config.yaml
n_layer: 14
d_model: 192
n_head: 6
n_kv_head: 6
head_dim: 32
d_mlp: 768
vocab_size: 2048
activation: "gelu"
norm: "layernorm"
norm_place: "pre"
norm_eps: 1e-05
positions: "rope"
rope_base: 6460.0
rope_fraction: 0.25
qk_norm: false
attn_scale: 0.177
bias: "all"
tie_embeddings: false
parallel_block: true
init: "orth"
init_std_qkv: 0.0383
init_std_o: 0.0
init_std_up: 0.0383
init_std_down: 0.0
optimizer: "muon_variant"
lr: 0.0077
lr_mult_o: 4.0
lr_mult_down: 2.0
beta1: 0.93
lr_head: 0.0101
grad_clip: 0.5
warmup_steps: 200
schedule: "wsd"
decay_fraction: 0.592
decay_shape: "linear"
final_lr_fraction: 0.0
batch_tokens: 32768
seq_len: 512
doc_mask: true
train_tokens: 243000000
steps: 7416
dataset: "wikipedia_en"
MLP neurons of a small language model. Each row is named by its layer, matrix (down: output weights) and neuron, and shows model dimensions 0-95. Each number is 200 + 40 x the weight over its row's rms, rounded and kept within 0 to 999.
After each neuron's rows, "fires before" lists the tokens most often just after its 100 highest values on Wikipedia text that the model never trained on.

L10.down395,289,196,215,201,254,237,204,254,228,222,163,188,145,125,236,199,207,108,194,216,191,236,230,123,260,218,156,229,119,245,225,230,160,211,217,177,233,230,204,210,193,180,165,170,229,170,273,128,216,175,197,159,260,170,161,182,260,185,182,239,224,230,223,208,142,185,238,210,202,158,155,140,188,183,283,170,183,259,211,271,189,187,227,178,238,203,189,191,190,182,148,178,195,216,196,177
fires before: "\n", " The"

L9.down39,239,237,220,186,188,226,269,181,175,119,180,196,217,68,191,159,208,237,185,163,245,128,217,229,223,245,186,250,160,208,193,141,183,232,244,158,225,188,210,201,150,207,169,271,141,250,251,223,212,262,211,206,203,217,194,243,112,217,113,158,244,143,158,153,210,207,168,268,243,281,165,161,229,164,189,129,171,219,162,258,216,155,286,231,234,186,153,171,198,214,228,248,196,237,179,231
fires before: "\n", ".", "ing", ",", "ative"

L5.down710,162,206,248,237,220,160,304,217,197,199,319,190,132,197,149,191,215,307,195,182,222,175,178,215,229,235,212,184,219,235,185,215,196,219,191,210,211,165,229,217,209,132,193,184,240,150,204,216,172,288,195,192,242,138,204,270,218,183,146,206,224,115,128,257,231,151,184,196,183,156,132,209,210,122,202,185,273,189,200,234,147,194,223,267,194,162,184,222,203,261,199,210,235,131,153,121
fires before: "n", " the", " "

L9.down380,115,139,176,247,199,196,201,207,137,189,185,208,156,257,252,226,152,132,169,172,170,213,251,210,207,239,261,189,243,174,179,122,194,243,207,174,166,192,248,159,202,150,176,197,252,149,259,250,268,256,166,240,259,212,208,180,264,238,234,229,206,265,193,326,210,173,189,129,254,107,255,162,196,103,215,207,189,187,260,246,198,176,268,242,173,227,223,231,152,255,270,171,204,214,214,148
fires before: "ed", "ent", "ated", "am", "s", "ate"

L3.down361,216,139,225,231,256,237,164,199,167,227,139,240,203,169,240,218,198,190,197,211,254,242,147,303,234,255,258,218,127,223,109,251,189,190,196,159,240,264,249,179,246,202,185,183,140,171,179,217,184,159,185,241,239,189,224,198,209,242,194,108,233,162,166,166,203,141,176,226,193,196,240,222,187,150,172,163,232,162,213,173,199,219,164,206,236,93,230,226,228,177,130,189,190,180,233,257
fires before: "\n", "American", "G", "-"

L11.down628,237,173,197,267,237,264,198,215,247,207,145,194,183,343,253,202,208,237,215,250,132,246,177,203,163,229,263,231,200,164,172,187,236,250,242,222,166,192,211,236,205,232,125,182,133,218,168,146,164,175,202,194,196,208,168,188,246,214,184,294,117,176,184,166,141,179,189,186,260,188,191,170,157,157,131,165,175,214,182,219,111,190,202,187,162,207,157,165,281,240,220,204,254,233,171,246
fires before: " |", "ver", "ur", "le"

L3.down521,247,213,190,276,185,182,208,207,246,179,135,194,151,150,221,190,160,160,226,140,239,220,330,236,183,212,225,169,241,153,208,149,198,223,196,270,197,169,232,189,220,220,98,173,149,272,175,212,240,199,236,171,231,187,220,150,154,153,211,183,151,253,170,252,131,277,137,174,257,235,139,206,167,263,225,137,231,233,201,216,259,209,257,218,128,161,164,158,251,170,224,182,123,211,226,210
fires before: "\n", "e", " the"

L10.down339,266,305,167,196,139,245,212,163,180,204,254,207,207,198,247,215,196,153,180,274,218,231,191,166,154,181,244,257,202,176,210,247,190,211,211,164,193,254,227,315,237,180,222,187,183,227,180,171,212,188,154,186,231,236,188,174,196,195,212,205,165,198,194,195,262,216,141,208,168,155,155,128,189,186,108,214,250,188,148,220,211,187,194,268,192,199,225,202,252,172,166,222,146,192,144,226
fires before: ".", "s", "re"

L10.down196,210,220,168,223,147,133,247,165,238,183,206,186,178,189,146,222,131,213,237,176,125,204,150,158,185,234,222,224,304,230,148,192,202,260,188,213,275,180,253,190,221,141,227,167,254,162,230,170,240,176,227,187,236,180,146,239,183,235,163,184,194,192,207,305,183,200,203,202,153,239,240,252,191,231,152,122,257,155,217,165,247,201,184,200,242,159,233,235,176,215,256,159,205,215,193,204
fires before: "ence", "ing", "ed", "er", "in"

L10.down487,183,209,204,236,234,141,252,247,149,184,166,148,190,44,120,176,177,192,207,229,191,220,127,150,141,220,161,205,121,255,244,247,193,233,227,207,216,216,203,171,216,154,169,209,182,214,174,239,171,174,181,193,218,175,196,253,202,196,207,252,185,213,188,272,152,233,111,226,179,184,201,268,195,266,211,205,185,170,174,227,264,162,176,200,166,196,248,175,231,198,305,225,129,200,178,110
fires before: " |", ",", ";", "^{"

L10.down636,184,302,213,263,201,196,234,215,176,239,194,213,179,228,259,189,171,217,203,111,193,229,192,113,155,291,218,235,109,266,187,202,186,226,222,180,203,181,274,220,196,246,252,184,199,210,209,202,81,248,214,168,163,146,143,182,273,202,179,218,212,240,199,264,173,178,222,207,205,216,218,193,169,132,240,202,210,202,264,201,132,227,180,234,195,247,181,183,149,222,248,230,155,203,249,156
fires before: "re", " Re", "ro", "ment", "ne"

L2.down699,168,222,196,180,203,184,263,198,226,175,164,200,241,176,176,232,182,201,153,193,172,284,275,219,288,154,167,177,185,145,207,145,194,245,212,288,220,260,148,224,206,161,192,188,193,115,196,240,192,160,271,117,214,249,191,203,224,176,206,314,139,200,224,143,135,189,179,252,243,195,172,227,219,207,232,206,174,183,270,211,254,107,249,176,270,256,221,190,232,201,212,183,198,158,283,243
fires before: " |", " of"

L10.down41,199,236,225,233,199,176,151,253,245,239,212,221,157,235,153,199,182,156,257,211,202,168,191,166,165,206,211,183,191,165,187,195,219,177,245,228,129,195,226,177,179,193,179,209,125,159,270,206,221,192,171,177,169,169,191,230,149,159,243,212,298,213,210,243,164,137,216,227,260,266,156,229,132,164,231,156,168,185,250,238,182,201,260,130,158,212,167,173,139,169,206,252,146,194,201,192
fires before: "ence", "or", "ment", "o", "us", "u"

L2.down470,185,323,273,198,170,178,225,214,307,184,221,235,84,151,190,232,135,254,167,182,202,130,206,266,159,279,249,187,237,199,238,232,182,166,205,277,246,125,181,236,171,193,201,142,218,234,242,190,223,170,201,220,210,194,205,198,273,150,157,179,191,202,177,245,213,208,211,276,194,245,173,212,133,205,236,172,213,159,240,243,234,170,256,203,250,206,158,132,221,194,204,177,195,198,238,221
fires before: "\n", "it", "History"

L2.down66,173,182,248,182,130,184,194,232,159,255,275,239,159,176,200,247,204,292,197,219,206,201,252,181,188,210,169,188,234,189,207,214,239,196,171,268,159,203,166,159,178,82,118,169,227,198,171,153,174,135,176,214,174,238,246,261,192,189,281,174,161,259,231,180,168,237,151,226,242,190,225,226,217,202,229,179,242,233,193,156,175,207,186,149,164,182,289,263,226,217,179,279,278,232,195,207
fires before: "s", "ri", "ing", "ed", "or"

L2.down562,140,130,191,205,208,251,157,186,140,176,176,240,183,193,164,209,255,149,174,188,242,196,228,256,183,227,148,245,205,241,257,155,141,209,168,260,195,167,225,204,163,193,208,211,185,197,177,167,180,242,183,233,206,239,260,169,197,219,191,131,236,218,155,209,146,145,198,217,143,246,205,271,231,215,202,189,198,221,181,148,141,174,220,227,195,161,266,172,223,152,169,211,230,168,188,221
fires before: "\n", "---|---|---|---|", "-", "duc", "s"

L11.down103,169,199,228,166,149,167,220,180,167,151,217,245,259,273,206,214,156,141,197,162,215,220,164,196,233,171,241,284,153,184,239,202,227,138,255,161,191,211,220,163,137,188,248,240,220,166,122,223,232,179,248,201,235,231,234,242,198,157,202,221,223,228,249,213,193,203,239,175,115,200,191,157,217,259,223,243,202,252,186,199,106,246,256,225,161,164,179,257,172,163,184,228,265,211,148,225
fires before: "s", "tion", "d", "ent", "as", "se"

L7.down129,180,169,188,221,194,164,147,210,274,157,158,201,146,213,180,184,144,220,150,267,140,286,201,160,232,150,192,154,234,225,194,132,204,174,188,178,263,93,193,150,237,248,232,159,256,169,170,204,239,168,253,163,230,211,178,213,126,164,231,180,140,172,197,180,218,258,222,241,221,261,214,142,212,233,239,172,207,161,251,210,152,177,192,232,164,252,229,197,193,170,250,267,201,224,211,159
fires before: "ed", "ing", "ly", "ron", "s", " of"

L11.down415,159,219,170,265,225,136,176,169,197,226,220,170,200,157,213,185,225,182,103,248,246,195,237,146,167,195,153,255,224,190,221,241,268,166,223,295,211,205,144,140,276,159,206,189,207,293,280,205,168,278,162,211,164,176,259,154,238,226,219,150,166,237,106,267,202,185,200,160,198,130,227,207,260,196,130,222,261,251,198,169,219,188,137,239,196,198,198,229,194,159,249,215,182,219,164,193
fires before: "s", " place"

L11.down699,180,221,234,176,211,200,173,234,260,235,213,177,227,57,214,255,144,184,185,183,181,221,218,201,206,169,186,214,170,175,199,194,246,134,192,191,208,185,200,149,223,192,105,169,277,266,249,219,271,204,245,215,173,256,243,185,228,239,160,229,174,242,163,210,160,160,178,162,226,224,152,136,190,235,184,192,195,232,163,150,211,197,275,230,168,269,164,260,152,138,259,304,131,156,184,198
fires before: " |", " (", ",", "^{"

L11.down243,196,176,179,125,154,137,189,171,159,264,217,243,171,168,201,150,172,205,194,185,138,210,181,242,242,189,171,184,250,220,180,266,120,173,174,179,236,252,204,161,226,155,174,212,225,164,203,193,128,138,174,196,197,188,172,190,191,221,184,211,169,242,121,253,208,188,245,259,186,260,227,220,187,225,190,212,170,243,164,224,304,243,245,211,208,206,203,179,152,157,222,244,166,163,250,178
fires before: "ed", "ing", "or", "on", "es", "s"

L7.down746,144,186,174,142,199,200,208,230,230,202,188,133,221,91,135,162,192,258,220,231,101,209,213,136,203,172,199,271,227,257,237,195,230,160,233,190,239,237,158,244,212,194,192,195,241,189,157,226,229,150,224,178,212,280,257,170,163,223,261,235,205,253,266,177,173,233,306,160,197,224,211,142,208,248,210,219,161,211,165,192,220,251,216,268,213,205,205,128,171,195,131,190,212,182,222,194
fires before: "==", "\n", "H", " He", "In"

L2.down504,204,202,226,217,216,153,247,185,192,166,173,245,145,252,179,195,179,225,173,189,228,162,126,193,233,277,233,210,152,165,104,154,205,135,296,245,241,221,217,206,134,141,189,178,177,232,213,213,207,216,241,232,257,215,167,241,204,183,220,244,244,155,157,132,242,193,259,258,198,202,170,165,184,211,228,128,220,185,196,205,190,180,171,203,209,155,222,288,176,163,240,192,160,239,153,226
fires before: "\n", "W", "A"

L7.down236,244,251,169,143,183,138,176,168,191,174,167,170,221,93,199,169,146,166,211,228,172,176,163,215,241,176,241,192,156,262,167,187,253,223,188,208,133,234,249,116,134,181,215,248,234,255,124,181,253,153,165,155,172,267,181,197,191,159,153,226,191,164,207,148,205,185,277,204,215,218,195,302,210,204,222,178,225,131,230,189,238,227,197,178,216,181,214,147,208,171,175,233,184,168,283,161
fires before: ",", ".", " |", " and", " City", "\n"

L10.down311,240,189,265,240,296,236,172,187,186,229,217,174,267,144,160,264,194,197,96,194,157,183,175,245,130,209,197,196,153,178,188,176,160,156,148,243,261,182,212,203,221,203,212,197,223,208,266,199,151,205,179,220,145,185,209,304,275,194,173,179,196,180,180,172,210,208,153,136,152,185,159,209,183,192,271,186,239,221,256,203,229,186,127,202,183,160,200,227,233,183,130,180,259,210,198,104
fires before: ",", " the"

L11.down586,250,227,214,210,161,182,209,176,219,240,211,193,279,234,223,230,236,155,237,207,195,172,180,162,165,182,190,176,269,265,131,250,206,199,174,201,248,200,235,198,162,255,138,258,212,231,196,107,167,190,181,131,272,183,201,210,154,197,269,185,202,185,215,171,136,260,153,162,243,228,263,217,220,199,174,216,172,158,249,290,165,232,173,250,201,185,230,151,142,156,226,219,139,172,223,304
fires before: "le", "ent", "ual", "u", "n", "ward"

L7.down203,124,219,192,181,196,205,150,191,240,199,169,198,191,90,151,176,157,257,193,216,187,186,163,196,196,216,204,125,293,212,220,240,232,204,207,183,242,184,238,220,165,177,226,156,224,249,202,187,159,176,171,228,237,175,300,242,222,193,184,172,186,166,113,263,240,195,176,202,189,269,224,266,180,240,209,171,245,235,204,208,191,159,276,175,183,231,241,177,229,116,171,211,151,192,291,228
fires before: "==", "\n", " He", "The", "H", "F"

L10.down691,137,154,211,168,198,173,214,171,168,230,152,237,200,256,158,264,150,243,171,157,199,249,254,238,145,119,148,179,200,186,247,194,224,128,185,164,248,201,191,248,220,171,143,141,269,208,174,217,162,153,256,281,174,174,162,178,152,207,212,268,257,171,284,195,165,216,155,169,270,264,264,182,202,175,179,209,175,201,250,139,211,144,297,166,199,250,150,178,227,170,198,225,168,197,194,261
fires before: "s", "ed", "ron", "ard", "pt", "ing"

L7.down318,272,197,259,109,188,173,190,222,168,167,243,205,223,279,188,274,186,125,167,226,146,220,193,204,212,208,144,213,228,133,225,231,244,175,196,212,202,188,212,191,240,184,222,207,297,199,235,238,268,190,217,130,170,178,163,245,196,139,211,180,236,151,268,146,188,217,212,243,241,157,187,203,207,168,201,222,155,156,169,227,292,210,223,225,202,233,237,207,221,185,206,189,204,207,195,315
fires before: "ence", "ent", "v", "r", "ri", "p"

L5.down601,216,162,218,168,188,115,216,254,256,198,174,208,232,199,148,255,185,133,160,221,177,287,217,201,209,195,232,302,199,184,182,196,250,191,216,175,221,305,183,269,204,139,215,198,166,183,172,166,166,169,168,219,236,155,157,179,231,193,202,149,290,179,235,231,213,202,205,197,192,255,245,185,205,222,124,208,238,164,195,167,178,182,191,224,238,249,232,154,211,167,173,209,138,214,85,144
fires before: "d", "ru", "it", "re", "and", "tion"

L5.down720,229,234,228,139,277,129,232,174,188,156,289,111,234,0,172,173,199,234,208,243,219,164,212,200,203,257,182,250,215,184,178,162,149,181,239,181,268,172,168,224,199,234,197,199,200,200,219,190,161,276,195,247,199,179,187,215,202,202,193,234,256,204,226,163,284,230,172,195,185,215,161,204,179,212,159,265,245,192,157,127,220,230,165,188,180,158,214,208,156,123,128,167,217,204,220,273
fires before: "\n", " The", " He", " In", " "

L3.down367,190,207,175,210,216,175,196,148,278,176,206,140,246,265,206,145,249,243,160,208,212,187,216,208,225,217,303,264,207,225,240,164,228,247,202,212,209,165,144,156,246,190,219,208,267,205,171,159,148,156,206,228,234,202,209,105,226,160,144,172,240,297,150,190,214,207,183,133,225,239,241,187,176,137,193,235,221,261,226,164,262,139,198,167,257,190,210,194,185,256,237,170,166,221,222,233
fires before: "\n", "go", "s", "ef", "if"

L10.down1,238,234,153,202,250,214,201,140,260,219,202,139,183,197,229,246,70,212,147,201,235,215,147,140,228,121,172,244,141,155,237,179,214,226,235,194,170,185,177,172,177,165,191,209,239,189,283,218,221,199,206,171,164,265,141,230,249,198,192,169,253,220,270,185,233,263,245,236,181,177,167,240,165,210,210,157,283,155,205,187,231,153,194,239,281,146,219,209,233,197,246,146,157,224,223,293
fires before: "s", ",", ".", " in", " and", " of"

L2.down403,223,189,161,225,132,188,266,189,217,221,136,140,164,158,170,209,172,209,162,200,238,169,235,213,308,150,143,165,127,114,215,259,255,253,291,228,277,244,260,220,238,246,278,258,195,170,272,168,63,166,131,190,235,148,196,155,166,171,191,231,203,176,203,241,179,213,265,243,142,215,172,225,222,187,268,171,225,210,199,207,213,223,171,163,251,265,179,214,215,221,222,226,248,198,218,128
fires before: " |", " of"

L5.down648,165,197,278,91,260,155,123,158,209,207,234,226,197,29,129,204,225,167,226,238,192,197,191,212,226,189,201,198,222,200,260,160,245,148,148,139,189,158,245,207,163,221,227,172,229,205,252,227,190,186,151,211,199,217,228,255,210,190,239,199,205,204,147,176,155,188,256,163,221,230,216,234,148,219,201,212,275,190,200,212,262,155,227,256,215,170,243,226,197,156,228,257,210,187,248,169
fires before: "\n", " The", " He", " ", " In"

L11.down149,208,132,232,226,155,235,255,238,193,184,155,163,165,201,227,237,237,245,127,168,184,215,162,224,232,237,181,181,81,185,150,211,222,219,163,174,177,164,255,184,232,171,160,283,240,117,196,205,216,197,203,207,206,233,241,171,181,264,196,147,199,198,231,208,258,210,195,220,327,163,183,215,181,229,230,142,144,192,209,199,158,184,150,258,144,204,189,174,359,193,206,211,176,168,150,230
fires before: "ly", "ual", " of", " to", " ", "ed"

L9.down265,199,203,142,208,217,174,197,240,217,206,215,174,161,234,224,194,176,238,193,224,217,170,202,144,204,141,159,211,255,194,217,232,268,207,164,217,161,204,191,296,239,174,192,229,213,228,109,184,198,200,76,177,203,256,189,97,244,155,180,258,228,217,126,281,193,194,221,219,228,134,169,184,191,203,210,162,220,195,129,167,169,282,189,191,166,223,154,127,259,205,257,162,172,215,184,182
fires before: " |", " (", ")", " (1", ",", " (19"

L7.down308,129,255,220,217,172,277,234,245,180,227,171,266,231,234,209,141,211,209,217,178,199,139,129,230,172,145,213,116,179,181,230,240,145,176,229,217,211,153,194,205,180,204,193,118,244,218,155,243,182,212,174,184,144,226,207,239,188,138,159,252,164,108,159,197,193,197,268,135,236,270,136,208,181,218,234,208,248,190,211,199,134,194,244,198,217,231,241,189,182,184,187,209,217,152,126,188
fires before: "s", "a"

L9.down758,178,155,175,169,215,224,246,150,210,180,174,176,109,220,175,177,181,204,202,184,160,207,199,197,239,244,217,216,252,233,144,227,254,197,195,192,179,235,171,172,211,227,201,186,265,247,263,191,210,162,175,232,189,227,193,217,230,179,90,196,203,230,195,109,177,171,167,209,201,94,151,149,179,284,226,195,240,209,196,212,180,142,232,236,151,154,215,189,201,147,266,170,200,217,230,216
fires before: "y", "ic", "io", "es", "ry"

L10.down494,237,223,147,157,176,230,204,322,163,222,195,227,171,192,154,221,225,245,126,246,169,179,141,210,131,164,103,128,168,187,218,276,196,199,233,120,209,227,169,192,234,163,216,237,217,221,213,192,136,178,195,237,203,244,186,165,199,223,224,178,233,242,115,240,231,152,214,148,224,233,158,267,165,199,189,161,219,181,161,235,176,187,174,154,296,160,257,217,218,205,174,207,213,210,176,138
fires before: "s", "y", "ment", "ic"

L3.down121,202,260,136,176,183,156,259,230,246,226,182,205,236,206,168,215,247,253,202,222,170,194,232,225,292,160,189,174,150,195,294,180,214,184,203,192,158,163,150,271,140,189,168,219,220,288,221,212,258,195,194,168,137,228,158,278,209,141,237,259,255,169,180,180,195,185,192,213,210,128,280,247,186,160,205,223,158,167,216,230,204,170,217,211,122,202,238,187,144,210,243,274,191,251,195,152
fires before: "ach", "mp", "s", "ch", "il", "le"

L10.down335,167,144,210,264,170,263,254,194,221,168,203,252,210,161,173,160,178,278,128,202,226,214,260,150,143,240,279,178,192,207,198,191,184,184,205,173,205,217,176,172,221,237,179,163,177,180,96,230,218,214,201,271,146,196,179,182,238,219,162,272,198,176,213,214,175,230,199,139,243,181,244,287,155,246,175,225,239,140,272,176,143,200,194,184,155,173,154,146,140,224,235,177,187,203,210,199
fires before: " |", "%", "s", " ", "mo"

L3.down620,169,205,78,179,190,189,202,237,157,233,167,268,184,177,151,197,231,181,283,247,161,231,143,234,232,178,188,208,151,192,155,210,164,136,213,218,124,210,187,168,202,237,206,218,158,231,207,195,192,216,184,228,313,229,185,187,160,283,193,227,189,159,217,185,259,193,214,168,288,147,251,208,121,159,271,227,208,209,166,145,204,155,234,170,265,159,136,283,221,177,200,234,211,171,284,222
fires before: "go", "en", "l", "k", "ver"

L5.down511,179,277,206,237,194,256,152,206,245,243,178,171,181,131,166,236,170,236,261,242,183,159,206,276,158,261,220,179,181,183,285,136,167,223,209,197,187,227,207,207,165,173,238,249,161,158,287,229,245,138,186,218,193,165,220,122,243,186,231,201,211,224,139,181,114,228,269,192,225,282,134,236,148,236,193,192,182,249,226,194,255,203,143,196,154,176,145,200,188,200,223,124,248,209,201,206
fires before: "s", ",", "\n", "ll", "ve"

L11.down229,168,171,125,222,141,207,174,147,175,233,251,206,151,230,266,187,166,149,168,229,198,159,81,180,190,220,270,239,115,237,159,227,246,198,184,193,194,182,130,172,185,219,279,215,240,179,181,213,93,223,282,196,200,202,193,184,195,157,169,206,158,219,215,172,199,244,254,212,297,283,210,248,193,169,208,131,187,147,223,214,336,268,211,157,247,163,224,173,226,237,165,172,175,227,253,214
fires before: " |", ",", ":"

L9.down736,188,170,244,223,152,211,231,144,275,200,256,202,198,193,254,242,216,92,240,212,197,213,158,267,208,179,216,224,118,200,239,157,158,170,197,234,182,146,184,289,224,140,227,175,196,179,200,176,175,236,209,226,267,159,202,217,250,146,173,156,211,226,218,206,172,164,170,262,284,189,124,199,159,214,165,214,193,266,249,192,186,215,250,208,202,215,210,276,180,113,212,167,147,116,191,230
fires before: " ", "k", " p", " de", "ie"

L3.down541,161,238,202,227,210,202,191,189,194,174,189,152,279,102,145,163,227,220,150,216,235,198,136,153,204,190,165,110,189,224,215,153,164,172,243,213,228,259,105,258,156,257,273,190,175,181,245,220,219,180,121,124,159,182,235,243,206,246,199,201,256,169,190,300,170,238,219,276,151,259,178,174,208,287,146,205,227,184,235,243,164,171,232,236,213,163,231,166,250,187,122,187,216,160,280,113
fires before: ",", "ed", " ", " the"

L5.down153,215,136,135,206,156,212,214,180,143,263,163,229,220,183,243,111,199,156,202,198,183,132,204,208,251,215,201,186,240,198,197,185,225,192,247,188,207,171,109,196,93,188,201,258,108,145,172,236,227,198,189,197,233,171,184,170,212,137,220,205,136,211,216,144,230,162,144,141,155,134,179,228,203,215,251,207,173,154,155,171,172,264,187,208,235,170,104,241,193,190,177,265,189,218,168,149
fires before: "d", "ary", "un", "ter", "or", "la"

L5.down464,216,179,156,256,177,147,172,163,240,201,268,165,181,223,191,192,205,171,169,253,179,206,161,192,254,226,212,205,226,155,173,217,241,183,204,245,204,246,203,224,214,187,188,179,229,210,178,245,151,194,243,129,210,226,245,254,215,161,293,246,270,219,148,254,171,213,210,173,250,186,191,213,184,149,190,173,132,174,167,309,233,204,251,121,184,234,202,228,236,243,155,215,273,205,159,201
fires before: " |", " (", ")", " ", "\n"

L2.down743,261,286,217,205,188,228,142,204,184,242,200,242,172,180,147,214,278,239,148,209,227,180,275,199,203,253,139,168,165,189,153,163,196,257,212,196,139,169,115,171,191,228,156,256,194,248,223,193,213,175,233,238,212,223,221,158,221,163,182,196,180,201,183,243,158,229,240,201,245,236,278,243,218,241,217,211,203,181,195,173,188,130,159,169,201,226,198,200,207,200,163,205,243,198,270,136
fires before: "k", "d", "th", "ker", "ary", "l"

L10.down476,189,179,202,145,81,351,198,159,195,214,224,244,191,202,238,252,229,201,159,162,162,193,158,214,174,166,169,180,195,203,253,107,200,310,203,205,288,194,186,233,220,261,235,113,155,159,305,183,142,188,176,249,207,226,247,261,164,184,193,196,241,227,200,219,151,218,176,146,208,198,220,183,227,189,240,243,240,217,200,202,242,221,245,143,171,209,231,238,202,175,209,166,222,193,230,136
fires before: ")", ")."

L2.down97,141,181,185,173,180,204,238,165,189,208,144,229,115,143,163,236,226,221,128,260,235,227,189,231,218,141,246,228,301,241,138,219,250,180,215,155,220,135,179,242,163,250,269,169,208,220,200,245,170,236,203,193,210,221,146,225,176,156,204,198,187,266,42,185,189,188,152,178,172,198,182,202,170,215,247,225,236,177,249,182,212,188,170,158,238,195,186,246,104,223,191,244,201,236,142,187
fires before: "man", "ven", "te", "ot", "le", "ster"

L11.down15,250,248,200,190,158,235,250,215,152,228,226,215,206,286,163,234,240,166,237,140,229,214,221,226,162,191,183,181,167,235,230,198,216,204,156,210,219,149,201,280,191,157,224,239,157,206,203,206,230,266,198,150,182,151,80,212,197,171,235,258,212,229,244,241,114,160,186,191,248,189,253,223,162,163,195,152,231,219,106,274,168,247,234,181,187,150,256,170,189,167,205,217,253,216,154,171
fires before: " ", "%", "other", "im", "y"

L2.down649,130,196,184,189,168,249,217,172,269,228,198,254,213,229,251,272,219,212,211,201,259,140,227,245,265,242,237,204,194,123,254,225,176,282,88,245,145,166,195,162,202,162,232,208,232,191,202,210,220,176,171,175,213,228,200,217,199,278,192,254,175,213,121,176,221,111,259,179,212,129,169,169,189,142,178,274,122,230,220,154,142,258,199,207,222,222,200,130,148,160,315,171,170,155,178,213
fires before: "ant", "um", "al", "ate", "ar", "ated"

L11.down161,224,201,257,214,181,212,117,134,234,193,238,313,158,200,187,216,194,159,196,176,224,199,207,209,243,249,203,157,199,240,268,203,254,199,184,134,256,140,206,195,165,291,226,163,246,164,244,154,211,206,198,240,117,184,218,231,224,183,179,154,231,210,210,145,275,131,225,123,235,229,226,159,227,157,183,209,182,228,131,227,282,178,221,158,210,195,198,223,159,173,235,169,233,219,214,178
fires before: ")"

L9.down42,206,234,195,196,223,244,276,232,206,91,208,230,216,185,224,206,160,242,228,182,129,152,222,208,208,173,182,240,148,197,209,169,192,145,132,145,180,179,256,175,248,182,260,158,154,179,181,228,192,149,137,164,196,184,213,262,187,156,275,127,223,153,188,187,146,204,179,197,215,259,198,205,169,189,263,178,210,184,136,151,271,138,270,246,273,224,233,181,174,229,206,142,182,184,177,282
fires before: ".", " in", ")", " place", "f", "ve"

L11.down658,215,192,223,220,191,256,283,194,200,220,227,179,210,220,216,171,250,223,83,168,135,186,186,186,201,201,201,134,124,199,246,220,153,187,227,242,198,230,140,132,210,177,231,158,218,233,206,170,210,233,219,201,205,240,205,223,289,242,166,134,166,203,236,217,224,259,158,184,265,210,187,164,149,174,189,201,216,176,214,195,181,272,233,177,244,289,120,155,195,186,235,221,263,187,228,144
fires before: " to", "s", " that", "ed", " the"

L11.down22,250,258,202,136,152,215,227,295,266,168,154,135,155,215,234,243,271,157,171,275,171,207,182,234,231,182,184,168,187,216,240,144,190,181,235,199,203,181,157,186,164,247,208,197,249,208,231,203,137,282,258,235,148,178,192,146,214,229,168,218,192,187,215,215,193,148,94,216,219,179,224,157,210,228,172,197,194,199,165,206,73,197,175,216,227,104,170,220,172,240,181,230,242,241,230,293
fires before: "y", "ment", ":", "ity", "ated", "es"

L9.down590,200,279,198,245,209,247,168,174,216,184,131,154,238,227,170,169,185,243,243,165,173,163,221,178,162,280,187,173,230,117,211,278,213,218,172,175,176,147,176,271,245,217,277,210,228,256,222,175,169,216,170,138,198,162,214,218,206,217,279,229,230,259,153,217,232,191,204,218,138,156,187,179,289,163,140,167,198,165,233,169,162,222,208,163,178,133,251,142,250,202,155,186,198,202,233,231
fires before: "s", "ed", " to", " the", " not"